Part of a small language model's weights: 13.6M parameters, untied embeddings.
MLP neurons of a small language model. Each row is named by its layer, matrix (up: input weights) and neuron, and shows model dimensions 48-143. Each number is 128 + 24 x the weight over its row's rms, rounded and kept within 0 to 255. Numbers have three digits each.
A block is one neuron, or neurons of one layer that tend to fire together. Before each block is what it responds to, as a language model described it from the Wikipedia text at the highest values.

Description: Final stem piece of a verb split into subword tokens, just before its ending such as -ed or -s, as in tra-vel-led, ra-is-ed, occu-pi-ed.
L7.up38:127155151143128140105084129156117106141136126111125161109125142111098127135110154108086128171111145151094124157142143147152090075119107179097142111105100127141138139096145105169123134132133137131133114118161134134109100129106153127072114100111153124106098142120120120120133124100111046143
L7.up48:128140099127110095100141116120146141170147139104124133106157135118133122120127170139100117133141134105093134099144127107126080049095111105116156117116119081151172136142098106138143075131103153125116096098139171112155136134152128140112141121120193135118119142123141092153125160126156122139
L7.up199:104130054125111100123128125149138105179115130135124152098102123124126123131119149148114103132106108124159116093106117107123126091102122129120169118112153133130152149130084090181129131115121130148126154078146141119121122125118140129164108082158173141124127107135091131100148153124143086122
L7.up566:143128146170152130111125106123111093123168098120109145166201166124127160133133132140147146128099106087162088118103135138130129108097131154108096091131117114113159183124157076159123104136161125150103119113154137141147112111118114124113127114114165141120119107111128102171131109148151112130

Description: First fragment of a capitalized word late in a multi-word title or proper name (songs, albums, films, degrees, institutions), e.g. He(art), N(ight), Te(stament).
L5.up123:089155104147155111123151126163124070108087105125144141159130170126148104075129123119107136119100131118159101110139139117100120148111139177109156123162083130141158089150090127145148146156181135114110112112155112130142136145132105151102065127157114131133143104096128117150094121160142119151
L5.up131:079134140159127111151108123111151048140135135109132151091140168072162118147104102151105161146074136107125139113145126109156111128120114132088162161158115090154117108082114155124097147138204144108100153117138158125124115104121186202147126096098114107133076088098169161109123154160110089119
L5.up256:142094155116127051154134117118149101151132141086172138131111145114138085117103121111101121127106137136156141088147123139170110160121148111131150126089142097103096123129110160091109113141157148109132178105111104114163173147155080168117141135090092113073107124089160097141105155123096180106
L5.up290:103136140103123146178083146100111124127129101141098114150157122099139081150109144141164102105119089098111155089122106071146131154142120132124204143156118115108123122126090105115102111207165167133123154119123141158150089116150135099110145115109122152117107102110172143138110172156105150115
L5.up314:151154110129122162174111169112146148131090108094150150161176167120157124175135139113097104105134141116146105084114163129113136164077169137132156113143084152129135088135126109138175086166125126125069122105093143094147121139182143113108141120109114119143110148094135171121116145149119139145
L5.up353:101155156142149135108138103131150095107085120149120106177133116092149084151086158114124128143149151109148155158091134098132138144102115106118162150134125102124136125156130190146118108152117156080105191107118105157106161138147157121149082107138079142157166121108149150156093137138132125107
L5.up474:155137122107126127142138150160144107123103100139113113184107124121143120131115143159144181137125133120169136138196130179168165138109128150140147167122122123139136121064119151151175151176123154131063144123115134130176113149097112120097150148104159129129163143150090170160099155126095118102
L5.up482:117178175138106122118125145146091101129125120139114121110151136171093161138153131135125141134156126107163107132170170127096123150099112118142111123157127074144138141107112127152135138102184165144105200138144159138175116118152138161142115126125116141154147150139146139115118146116087131140
L5.up503:138100104123140115148121131097133094154110066159126140091142153107131113114147099152149151142140146122124171080093134144121160148107129125100146130082138151119161142084126144149163112192166140113105158132147134127142108119169155128117140120133122128128163141109157173115147134129084131105
L5.up620:120127123178111098090126139170154105108080153143142143131137094124143097142148136146145082063193140098106127155105115148122132139125155148116146129130113134134166097157160143090122099150121145115117180105110126097144128137148096146117105163101111133185152105090144138125112180135137145174
L5.up640:093116149098135123111178170110121092152139110114122170109108128102106066165129139122103100128115139113115120086138081141085086157122116137143120171093175108120145069108101119123123137156101151095125066124096110096125071139124094104126115137103120113121065082090129173083106151118134142126
L5.up700:127117115141117091095149139106103130131136116058119145140150103101100167138123132134158130134154123131152114068109093120123137113121140154121118148129146158157138098099132092143116152139117148123141103157131155115122131107127135113113100129118105103109139103173142139095173148154123118126
L5.up1120:139141095130136129147118146151150173133150127140153176127136090133147094130115148116128114114107134138130171088131119100089101122100155132143102117128084129159104129097142112117133138145094149118145117166158123122093151146133149095125090139110138130140081077192124126119163080145140143143
L5.up1148:119087135120150113164096142134133108120153085132151153108131121124159144088152153140153113089139115138140139100107126108129150112109108166149129098164108135104166157113131117131097098150145136163115128119122137085128078107161152135107133137134154110116128151141144137128180165152120133131
L5.up1192:115146117155132160094153119046138128170170131130106175136100115137162146128124135095091103111131144116125110133123121125161117108143136146101100097120097129111165116156149148134125154182172123129125115130118154151146095156169112154055119114099158124142136174115141125122082152144112112130
L5.up1276:128137094167144088089126139135143122151113083143094154117184093109155107145142111174136112106140104120109141090124145140148163101129112150124155112133119140125181112123157135137137090187137155098099133099122146127157143158149145107107115106137144125129137128124125186120107146150095145123

Description: Mostly the s of a possessive 's after a noun, as in country's largest, film's directors, game's limited; also mid-word letters after "as" (assignments, Assembly) and "the" after "of".
L5.up5:099171146142108161128194121151112105106075146124085101143132158127170109125135134143100104112148149129140109143122142113124106129119118120120116126135126133122118146134113118130168160126152115088129113134164103105124117155120115093098089124143118082157126115097150142168161125124140136085
L5.up77:121117150155068162134137117147161120087154142135127182099121130152089122151109130088106151158140133121143144122112119128106101168152117129141130146106153144180146068122106139130123146128174148129127084129133141116132097109109115103147103109186099141134104175155138130124090095147130101140
L5.up117:111112150124126191114149088137094132113153084098131112115133106100140153179153090100097089141093123119131144111123138139129090122113114096133146103094119100146117137173144132147146105125093147139097051153131182116104121128117156140147165101170105158149146153116101128092089109103133102170
L5.up271:149146109099122156135132126158137161109118123114148150102146136170138138100143128106169092100137138177178159118116112090152103123120103130156150147123126083081139138172125117170165121101151129131161125133161153102120119144126104141116129113115122081116144123112115146143108127165134126118
L5.up434:146061121174146137121103148124158137153148143160140102136078163116136125115122104163135114182163126146140140156124105114172109147175170144169132151115135095126111105131155103097145137117178085130108146123168080157139141120170161146121139153125127123133115149114109118101155106168122110176
L5.up572:138141168139135127147097188089109127158112152158168103155154125105107131109096137138121142135154120092136143138168125127191099099094141122155153163119109137123137097155127133129168100150133132152128117141109123115152137124128130144141136138111128106098141151121109111062124088107171122144
L5.up612:128112149154177088133091103140114111149115102110173138132138151099095115163119141134139096119139119134120137091128128102098114134129140145131135105096114094142115113161121086129132132115171075121155165135086067100145140144160155154178111150116128145129112173130152133142122119184155097135
L5.up735:112122117129109152108169145092108142169114124150116122100114121157146137106141137147112141137121128088106177154153097114127116138123112073163138120088146107120116157121142128141103154088118132123125169136097096160097138144127107126118096112150124129097139130089073178137088170096129115101
L5.up755:130126124109105142097138154080097126181113135158099151086151144180110128093180132112119107162115151097107140164109114123145121166122150139147103125158086129122108150149101154118130118179115133080127142151148066144146091128127125114137094144124171121136138152113078195151165104131135160126
L5.up780:129140112139125146146093143123119100132144109161130130139136120177140129152138133149137122144111125076118150161158150136165083210094140093152091110141183097118129103133141133120149099098187167112081089106121103119123098192148103151118090124084105134099128137106111111114063127140131117141
L5.up814:125152140164114138136116141153122143163083174153139138143151109123139120148098143121173152079084147120146120157145093097126145166107073080147114135130120089145155140131164149137145134121101134174142115168144135136136135146110141180128121119123151140160078155104123146134089107137135104102
L5.up930:143102119129077090080117118137120164078164103126118115163111085146132139109135134114113154079124169077120126140090134130134119118114112102122140142129134103090106093110080103122108102123091114108190077142115132089150112131146125129127108120143170150101106131130100110138116119120103150113
L5.up932:150113111146133141137147126123118118159147165122133143177169119144126150123160150171152138123125131152120127090138120158116162136139117135138139111131175105137126124173092101100101130145139118088186100135172170133135117144148098103113142104140152116139148157119106136131127117127121142116
L5.up943:106098155143138107158157137112129129129112172090155183160114113146125138129105144130163123136131152123160120071114097124139102144117146133129144095128123119109123141141158117124142114103160102127126109120142105091120131134101175136131136134116108127184171126126070164127140167142105123193
L5.up1167:129110146165114172138150090125065108134135117132109098124119134123175143170111122126115126110103148108097177107144155130133087126124184146102175099102148131077138171100131127095147146125103121099135117134113124161085113146165120144149097153069116142134138162140129162128128150115104109147
L5.up1179:136114109106097144120124136114141119130129118104164086101122105121109144088118093111135112169137161152131151104128157122132084112127167152142133129124132112094109144130129125099131127130131114167105090117120146125103131108144105123121139138132130124118118125129101169092131121155112149130

Description: Short first fragments of a word split into pieces, usually a capital letter starting a name or title, as in S(hore), F(ateh), T(rump), B(yway).
L2.up912:120136144133124153108126118064110129082129116140103107134101136111122124128097077109114151134114131137160115102198128112160149145095133123150147140168141157144110105131157171106139110119116143076094124110097093162105136146119158132134151166142077126060134163152172133127094109157149126096

Description: Word pieces and small words in the middle of capitalized multi-word names of organizations, laws, events or titles, such as Histor-ical Association, Develop-ment Foundation, Bishops' Conference.
L7.up76:111169140139150141141111133089114118076120160100115155142111172110153162119101096125146143139158183131175128108100167124121135119132127119156152159146134096157145144141116140167142164116145122164105140140117151141099110188115125095157125117167091150139186102114120125129162156143096110162
L7.up100:101124146180095127127099127097100074097096128141102098139142126125133089110122100150141103092173180111140150078146183114171173150125116120126142085118090124110141124123133148105120097159131167124108135130130081137128122124126162136156158141143164137151153176143133178154124137118140132132
L7.up537:174169160110131118162148116132120069144157124143112125147112159141106142125129099147182143118178130132148105114117125118136126124097131137144121111100148081173168143148075134180130080136169163149140119116165145105130054111058120110117128131167125096114167134131145159101123123137101153189
L7.up603:107133121157126113131113114126127122144104152145110134145151173124101105136135118125160097100190169077140136104126128103116104145126122152144182131146103139127133120137138139092074116202158155108108167102125113135130155108157137146152124115122135125129082098108142163103119183142069153139

Description: Standalone spaces, opening quotes, hyphens and dashes that begin the next word, as in said, "We..., the son, ex-boyfriend.
L7.up36:108137169143113143111185150091164067133106083145164117103088144147130115150097170122154157159136126146156116142136098160109097135110137132069112122146131180139124121103146144174139175122109143176163135137111124126118132121137109141123106154120130151096115153113141120101131129153145080123
L7.up336:134130162112114133097104148113165122117125109118134127142118154104134125162148180096118156112118127133113150076122123160123147119104163124128068117121127125130132082126131144149135125134131167192128159153121101155156147128125096140128158147102099111116102094128164171142146150095123133104
L7.up715:123152106142148150097149147149105128116121111167152067142118125116114109090083152137145110157152120139131112156142141087069109124093102064115094128149110171144141125148123143106153107145140108115137149118182124174116120104131141154141136161128137161137089137101115154110117119098078104081
L7.up951:117142102168124178131156129109150098103127120112064148130117103136142110115111139165123141164119075126146112117107097119152111100107130145149153133110141196163124140122122114133143110163158141095158109138181088125139102148144106127131124123135140084139135085112121128159160121132147142124

Description: Prepositions, mainly for and of, also to, on, about, that follow a noun or adjective and start its complement: need for, emphasis on, damage to.
L5.up6:157070157113133126090079114078119135124090117118156130129087110134144139113162101154118147133113098109119161135112084128142170164136106118157132164134144092129137107156103128097094137129142148127153123146092141113138115147110103097158120116108133133110092130130134102110145125157129110109
L5.up9:151110152131093164122162154132149114127126102130114120122115092132129058139137115097114152136140145106128113156124098174134161101138126114099164156146078141168118133094104184128115147098153152134107124103125102079137101122123142136121098130191121105152165133115157130158102107073114141164
L5.up16:119121102122076120121102128098150178123127108083125153150147116124130137080163159134175110104174123152149132107154096141102137137134099101118103149092128113141145065117116118148141129125138107117151136115168101147103134138132130113139154119144136110129152109097146161168137080161134118147
L5.up47:136139139134136170138110096154142146162110149182183072116110109163137151125140108134158095185152091143168127119159106117150132127130103136108156137126121136193130114147119173118132140141152124188120172111130100106117143114098104138163138144146130146137142110085142129150109131128121150089
L5.up112:116156131129117138094067109143111127082135131118107073140172102103115145138122136133136125145147123131132139124162128122124150127132125091144160119127129108164082117185126121119105140114116163135085094150135098129136127140131121130165160149166151135110142142054135082162124135113090134128
L5.up141:135123126160134140162115140130113115111097121074115148154110083099088133123156110142091133154143086098126093145085101111160142141100174139127150108083133103123136130146160142152140110118157153131155115112166099110130105154096117106139155105124111118134115121107131165130138140172137117166
L5.up231:116143169140102139141113163115135177105110149137140126122109131136139114154162141128141134151117176103141120145107108177136125158121151132124114155134128079100128144106133111110121149123127118133128159093155109100136112151122133130134126136105177119113119120162137143101120138125121161154
L5.up279:149113148134081160156102152135108129139106103148085147135161099111174095123117135089118122149155138110141130103108133160082115156130132113120164082154127119108123111116162132119116086135103127105148135123164115127163122093154185136157104104148157114105096138137112119146100096122150135112
L5.up431:152143127116129136095142154153143102140133145131136106131166127118122098127088119113135083146151081121162140139098138148151112153159138138081090105145146127112078142154111098100103115127124132156142121142150112141158119155086123090103108118144149114108153102119164122128117145150146083188
L5.up454:103169100140127137133117138142126120114109083134097150131127126214114110093127148160121114174158155155144104119110130101101109136156172138101126118132109155135087157146088149164143139153133140160129086165169112122149125090117158135151134134147147126113129132108156075156109123139127113120
L5.up628:151122139146088129102142099103112120131144145176155094155139146139103108110120106110108097123155138144169114178125101129116113175111143133130158127130124064118093128118102068127135140119132124162099170085143109125151116105079155080150111102111155168102124134105129144180135143153149095138
L5.up681:140120117147111140167143115139148140108121134147163117159168078197081127098124118111158130151122063103163138145165125107140163138121124101144098118139097119094160126130149137101082146160114102170083148109104127125175172123136200140112101148128102156110101123111155098151129156139134138148
L5.up807:186132122096143148157115158108150151155132110155109135127125142156120118124171095130173128105114113117124115106178089144138144132164125162117130110115107170155136137113146143129138146112105091161133109099165101113133079070126115106146129119157090129137142154091139137108116137151107133116
L5.up896:123156138154129145149130117149119127138156098119123111103119149157103157147127164085140086150132148130092115090142124114158125143119144083132157127173137120113135128084140136108132088104148094136128088122123182106124131097127113157114088118131114142098138136132107110138094138123112182132
L5.up1000:155121140108128122126193082142129148186137151135116133145164171109139119123149135128112101148158142116156082139134114121113116160131118118107107091103138127146115121100180138112138166133125086144085134147130146140157104110123192129130137084135097147126121124101150122143110152108155128136
L5.up1275:169105111147131150118101133142146139166125104112152132153139133127135081109098144138113147136110113142150118126114129147103127112138090118127131114173144101086123116151118078083161123133098125126154142143116138127141140101116157115112155123162144133117166139138165146122112118126072136142

Description: Inner word pieces of verbs or adjectives after was/is/been, just before a suffix like -ed: recog|n|ized, dischar|g|ed, incorp|or|ated.
L5.up42:113112130135094136115146116146099121106149107137181112149140144166165125158161136117158167115132104094143096144102124135127081086166108117072108157159122103069135098128129146128106124142148123158098136117149153146152146144130133131091113135142111151167135122116090117125145099079109122142
L5.up90:152173102147155137102130154117132084127108135097097132110184118113130174169147175155106118145136091139118167121134130100160121126155140137106173110150135110118141112141105128110148131155125170103139160117158122110109093107111125115141122104126136159102146088153124097151149140165157126141
L5.up143:131128074145136144114154087093131115131156134114147126148138093191124159114129132098114135099110124116139103114124146106105123162118091107144133144139132109145142136115141100160146109135141128115118142113153139106121141142166165183192122145103128180111137157115120116124162112133159118157
L5.up179:107131106129098102161120071137111104155104147136064122131144098125142162112117119137115114147095173102142132107158125138127122118095131141112191108115156085153077116133140113132141153122101082080172114108130145151141118124077117167138064154132137158125123139125140091134165108147098080107
L5.up188:107073127150118160116126165104129158127125150133158172125145147130148133144117175109139113118076108075198123134129106137133126152098102117094163138144128066141119110176145128132157141155121106106125130145117133109148116128121152093115129129134159158111137125115103124115121107148111064132
L5.up202:106090116128099128139112128162147096111126140115130118142100140131114138142088122123171111150125112131134167094137136124137117115107127119099142113154130138086123163075096127178094153103174117130106104178121110111177129145095135084095136118135156106109105128151101121122144128131137086134
L5.up283:118121126153130136143130134095107099129117128166133087098098128181094087080107151118145120094132085101123134124181166111163089135131114095105110136134141121125132130135152107125138097127184101154147109110127109105131124110107162112110102117124137140157134105079145132137177102115155136141
L5.up299:150139157139115109163118150171108132122138107098160100148122129129097155128100168137178166128091119120109174150141176098125149120111135113091142120138143122118146139117143130159123141158130078121116080146159106104156159097139114186120085110129153143115109104126119125130132128167113112109
L5.up340:110181149083081126130129104133128129128085119143132125176087134134130132126115151172120138106138149098150137182103110150142087156140101129145108111186092131156099145147160132138111108149113097126110163148158134133126138103131115161135149125117127108077168113139143111147107130134133103120
L5.up428:122118111157124120118140105089095178120090136130113094090103141179125131112154105137123140128137102121147128141158147113123093163108119122101133136153134078098113070130150115111130135146144158118137130145163152149106058107128116111124101104138133162093113140155130100180133115105131119096
L5.up889:173083145143101121165106121120094151087097086099127127133109148110122178127132113136110120124116127092149162113169145111183132134143123117150160146145122107190114122110135135129086118113130119159180119127167136138121146146124119104152110164125113089118104130121145151134107120144128061131
L5.up950:107107103124064126128118131135111085149123098172160142129121147135063109145128127101117151121156151131116109139135144134127106098114121168055134162125100090130092129164156116164115168152106102168080108133172169169165126112097130101119119118149124140147118087134077156140163147150111102143
L5.up974:111098100126104115175134118101107151109129169151123121108147116152116147111091153124146190179163102147080112110114086110132126134157152105155139131100122090098078130128110142134096156126115153131131127108133175125145135117161108117093121093128084187107134137165112153111139138162134077140
L5.up1081:146128134132104143125137119109124109153131128130167145154140125146120106103130139097127133107138118120148116136075162124106099130135105120093089125133124137139072162167133172141102109086123118142147122095076130094124111120139112124134101090141137120148136099117129157118137147149165121139
L5.up1160:114103131148109096053121120102149154146135136118111095088151110149116157156125135131168128131138121117139084196148129156154123088101114150121144147139133131125161139128119117092127143120103101152189094119138113121149143096084170108132089137146090112122123176086092127131120109147127125090
L5.up1243:086103096126115132082112152097127145165158121095130149118141093149130131082126150097130138146142135117123114094156144093125064101124114080098147117122138083128188127135150115129105109137116116094144104110112111124159100160136157102111082132120173157124152159129147080155109151159146122102

Description: Final or inner pieces that finish a split word, mostly adverbs (subsequent-ly, serious-ly, howe-ver, otherw-ise), plus connectives like also, and.
L2.up872:113093108135124155131108178113080091148131129142109123108162160129090148127150169086133175147149154131129160121162100190111119099071126097137133115155124140109160109120099085130130119123120129143151160129125150103103119110176109101120101153141126132111140157142143117194083119110119146103

Description: Fires on the token that opens the noun phrase after "a" or a number, e.g. the hyphen in "a 50-year", or the space in "a ruling".
L5.up2:113152147153122119135121173108087115124169106099131142140117150180098151107111128097151139095133123161128165124132140138166120171141140110136107134152118157150115079148142159150117112108106125087115074126158131114136123084142124136131164161120139137111147139153152118150144076172138147075
L5.up74:119141099163134120149104130183155102137137157143134146124116107130123110135145134169132123141128083079155172131116101110182133151081116057156133120113118108166151107117094155150095080107159151143131127154081113105157141167138117115145103094124170091142138150153132112079108144093124165107
L5.up380:112141129132127150142173118120119160138101121079093108164167119180154167160094110146136164148086141160115158110122099146097141119196117100141130159110155121151130131147131109172140139130142140143117110122153131122164129075134151148121115121145146147117146159131087124125152122121134138162
L5.up409:165106122106138120158155157104163128112111085163130121127118112112096127137092129100134095192120119119126138149146199145143095105122138135134117110128128110120150131127065143152137173162114126145120129133115138096114130122125174136128103172148089150073130145144115136136116091148098109142
L5.up414:161145125124118149138166101118096101131141152155107139112120131138168124108088167156143100120143114104151119168109134126122122099121139086095095124117118148142147092110100111129128143202135117164122116124178149110122117122101141133149112144113098161116150084092134133114124149151118135118
L5.up444:124118127110143131100151173117135161167143165142106154147135175148155131123149164134161182140185151115146157193092098131126097157132136126146184139139156141138152085158121130100127116162151156117130088156169121091140111118139159131131160098120125177106151104116133125167118108148116119131
L5.up549:114142142126162147117156128165159156166139137143158155132109137085128145103144121151144131092116143143154161167107169082145143134154142119099134160138123132164119154112116169156070159152149172168152118168128105111174113124125174111123126115138104142128133124118118111116109157135150155136
L5.up593:115131145180125163108116154131111118160131110138148137097126149146102127119112149143150153123146138151130173152124165126065101154128121088166120139071106135120153148142123135123101126138178122142143090155185149128090133139109108110118172101128119119153087140125100117110147114092116135125
L5.up663:104145160147117161169131167099100140132154083160124104114105137135093170137121097140105113109118147081118137182114130129081073138129134113124122143087121085132165126126119167144109096086096076134123126129132115127112145129123146143103088136195103083131183138127106165117143139129111111103
L5.up694:100147116099141139070107116111166149140125144102161141131170119139167097130110133123147087147160146132137133124128161140172124109131111147171111124104115132128152166141086145145144139141157155140123093131165152084160126137124120134113115130124085133100188106138137166140118151104119112122
L5.up703:102121126126095159167095143123135160079114109113120104136103092131180100140126138123177138134140158115106113144101140113117121104077126111135135133077113177115136100133135129125154122115163112158126092140115150117113154116107188070165093136136147182137169089131113131089123156170115152177
L5.up850:080119115153143119145118178159113143145149138097098141112108111100104129062119105141127115134141118148134100138106127140142129100171139118162147106116122116101125124129110145101077128130113122107166069166139165141121095147128149068110123202155072149107120108125132126145113134132167134144
L5.up853:149127111117123110087151164106115145119131109097123125129124182091147152124133181056112116178185120141124153165130114166103084130115131123106123109114144154120129163103134133088117092121127128097136127147182115158114106132149105114118151081121128110099139104119102119173104138144161120129
L5.up1066:111163082086151095136137108104098121150110100128121124114138130116118168133130103133140084128148165105170101116134155101149149128111115106122115105130080124109145153119122126190119101154139135124181098120153125151140099091124154162126116136148135107076193165167085121165148167125161109146
L5.up1152:090152107147094098150082126105168148135118097155133122143116110124123133168120168111077194142154068121154133120157122117151108112123115136090148134145158159120137112149118119115147138150153152149130162122170171150145096126095129111151119130125062138150145135137138121127132108145099144087
L5.up1224:102154138137186148170186090098070151112158112127099136135104104136126112156190155132102152173154100140180135138185132095144135104142138110121112149114179104111150168124058115128156124129151127131131122151118111124143132119157112116130095144151095153107130130109143146106138140157133107142

Description: Tokens completing or joining a set phrase or compound: "all time", "years of age", "airspeed", and spaces before "water skiing" or "hard rock".
L2.up640:124141074118112147078100142092098134130113090165149143141174128135120092148097092117121151113141127098169127108119117151183159171127140122161147144132129144130126134141101127133100102089129166115128175081156115157119145089109146131152137123130087120108091151102152169140128140162163124094

Description: Mostly "the", "a", "their" or possessive 's right before a superlative, rank or role noun, e.g. ranked it the worst, one of the country's largest.
L7.up223:162108122122125148097102152148060142157155165127121095114134138150148163123127110113137126159105130132126108084086124117156083142114133135135111127097151118079138144133154121112134171130134095161179161129087124128142125161119155130183117071133142166121102138122131126073107086166102111132
L7.up299:121119132114121137108143149118143139143095082153126112114149143161169111104164169163162134125081119128123141111096100166176105149093146135155125112134084148114143158101128143120124089105119114145187148097090082093169115143146112158137098160164132134086097170136087135100153099120165136100
L7.up750:105118152134128141121174167120090116140126144147114146091111131112130161130129117107124118102150142106094157087145132135113062132087145147119107158142155134085158149148138116108132112115144126109128114143115089102102092142078153187091128133120180079146135143142080102142109112125124151128
L7.up1192:156171113090151132086142180153128196130139121159113110122123155141076151137102120163161106130132085132139145125083114095119157122166123118128168110155149127113126098148110131134132149167139126127128147121155171080178111154115138137067145099101131080096136153153136112114116175141123109089

Description: Possessive forms before a noun: the 's after a name (Fontaine's, Australia's) and possessive pronouns his, its, their, her.
L2.up897:107060133170106156102145120119106156094108101100106144083148158105130085113080200075159151120094156119153127125119143123160113119103113104151153142100127127124146091137153098104106118140089152112121115151105175124127138143118119141165082142132085135147120151132147156103148101123078094098

Description: Prepositions that start a complement right after a verb or noun phrase in narrative prose, mostly for, plus in, on, until.
L2.up339:142088128134110142137108141153105129122110137128140159127149110131106103082172157105123123121089138143119086094136097180149168134123129118119141142128120099132138106102085091098125155136135129101094122123153131172169129136165149071130126120116161107194106137090131123164144107166139150131

Description: The last piece of a transitive verb or relational preposition that expects a following object, such as caus|ing, enable|s, due to, accompanied by.
L7.up8:080151149089108142124150100114122123151136159109153102102148157147135116150124081114110158122135154121149144106105126145129102134108097132141121134092130126112156167099124158080111128107146135127115102136133123175111118122139144141128108134120114140131065118098167125118116138148099093107
L7.up64:096102176103101157129126152130121138143116097114111137127130116125143162189127145138125108113185141101138132125139095102173103116088097121108147151104130110137128100152112112102148095104110084141133118147155155145131180121107185161106104158095127127138103128146127139123139121123150091139
L7.up139:167157126088086151135140103165167122149108158136106121106161111126140121159156110111098129109202113154153094149119135116132098154113093104097154096116102121118119163128134135130159110120102131127109083159149100133150124134136160138185126111153132154143110137114136120119162122145096140100
L7.up159:138106136175131124152156133120144106142110117153149145142139132140144101173092105112129156109137139102115133149111107163102098160152142137103118136136129112116126132168147139155129076123123112137105166120125131127157120115122152179155086113130128131197132129139114093129152152162136111097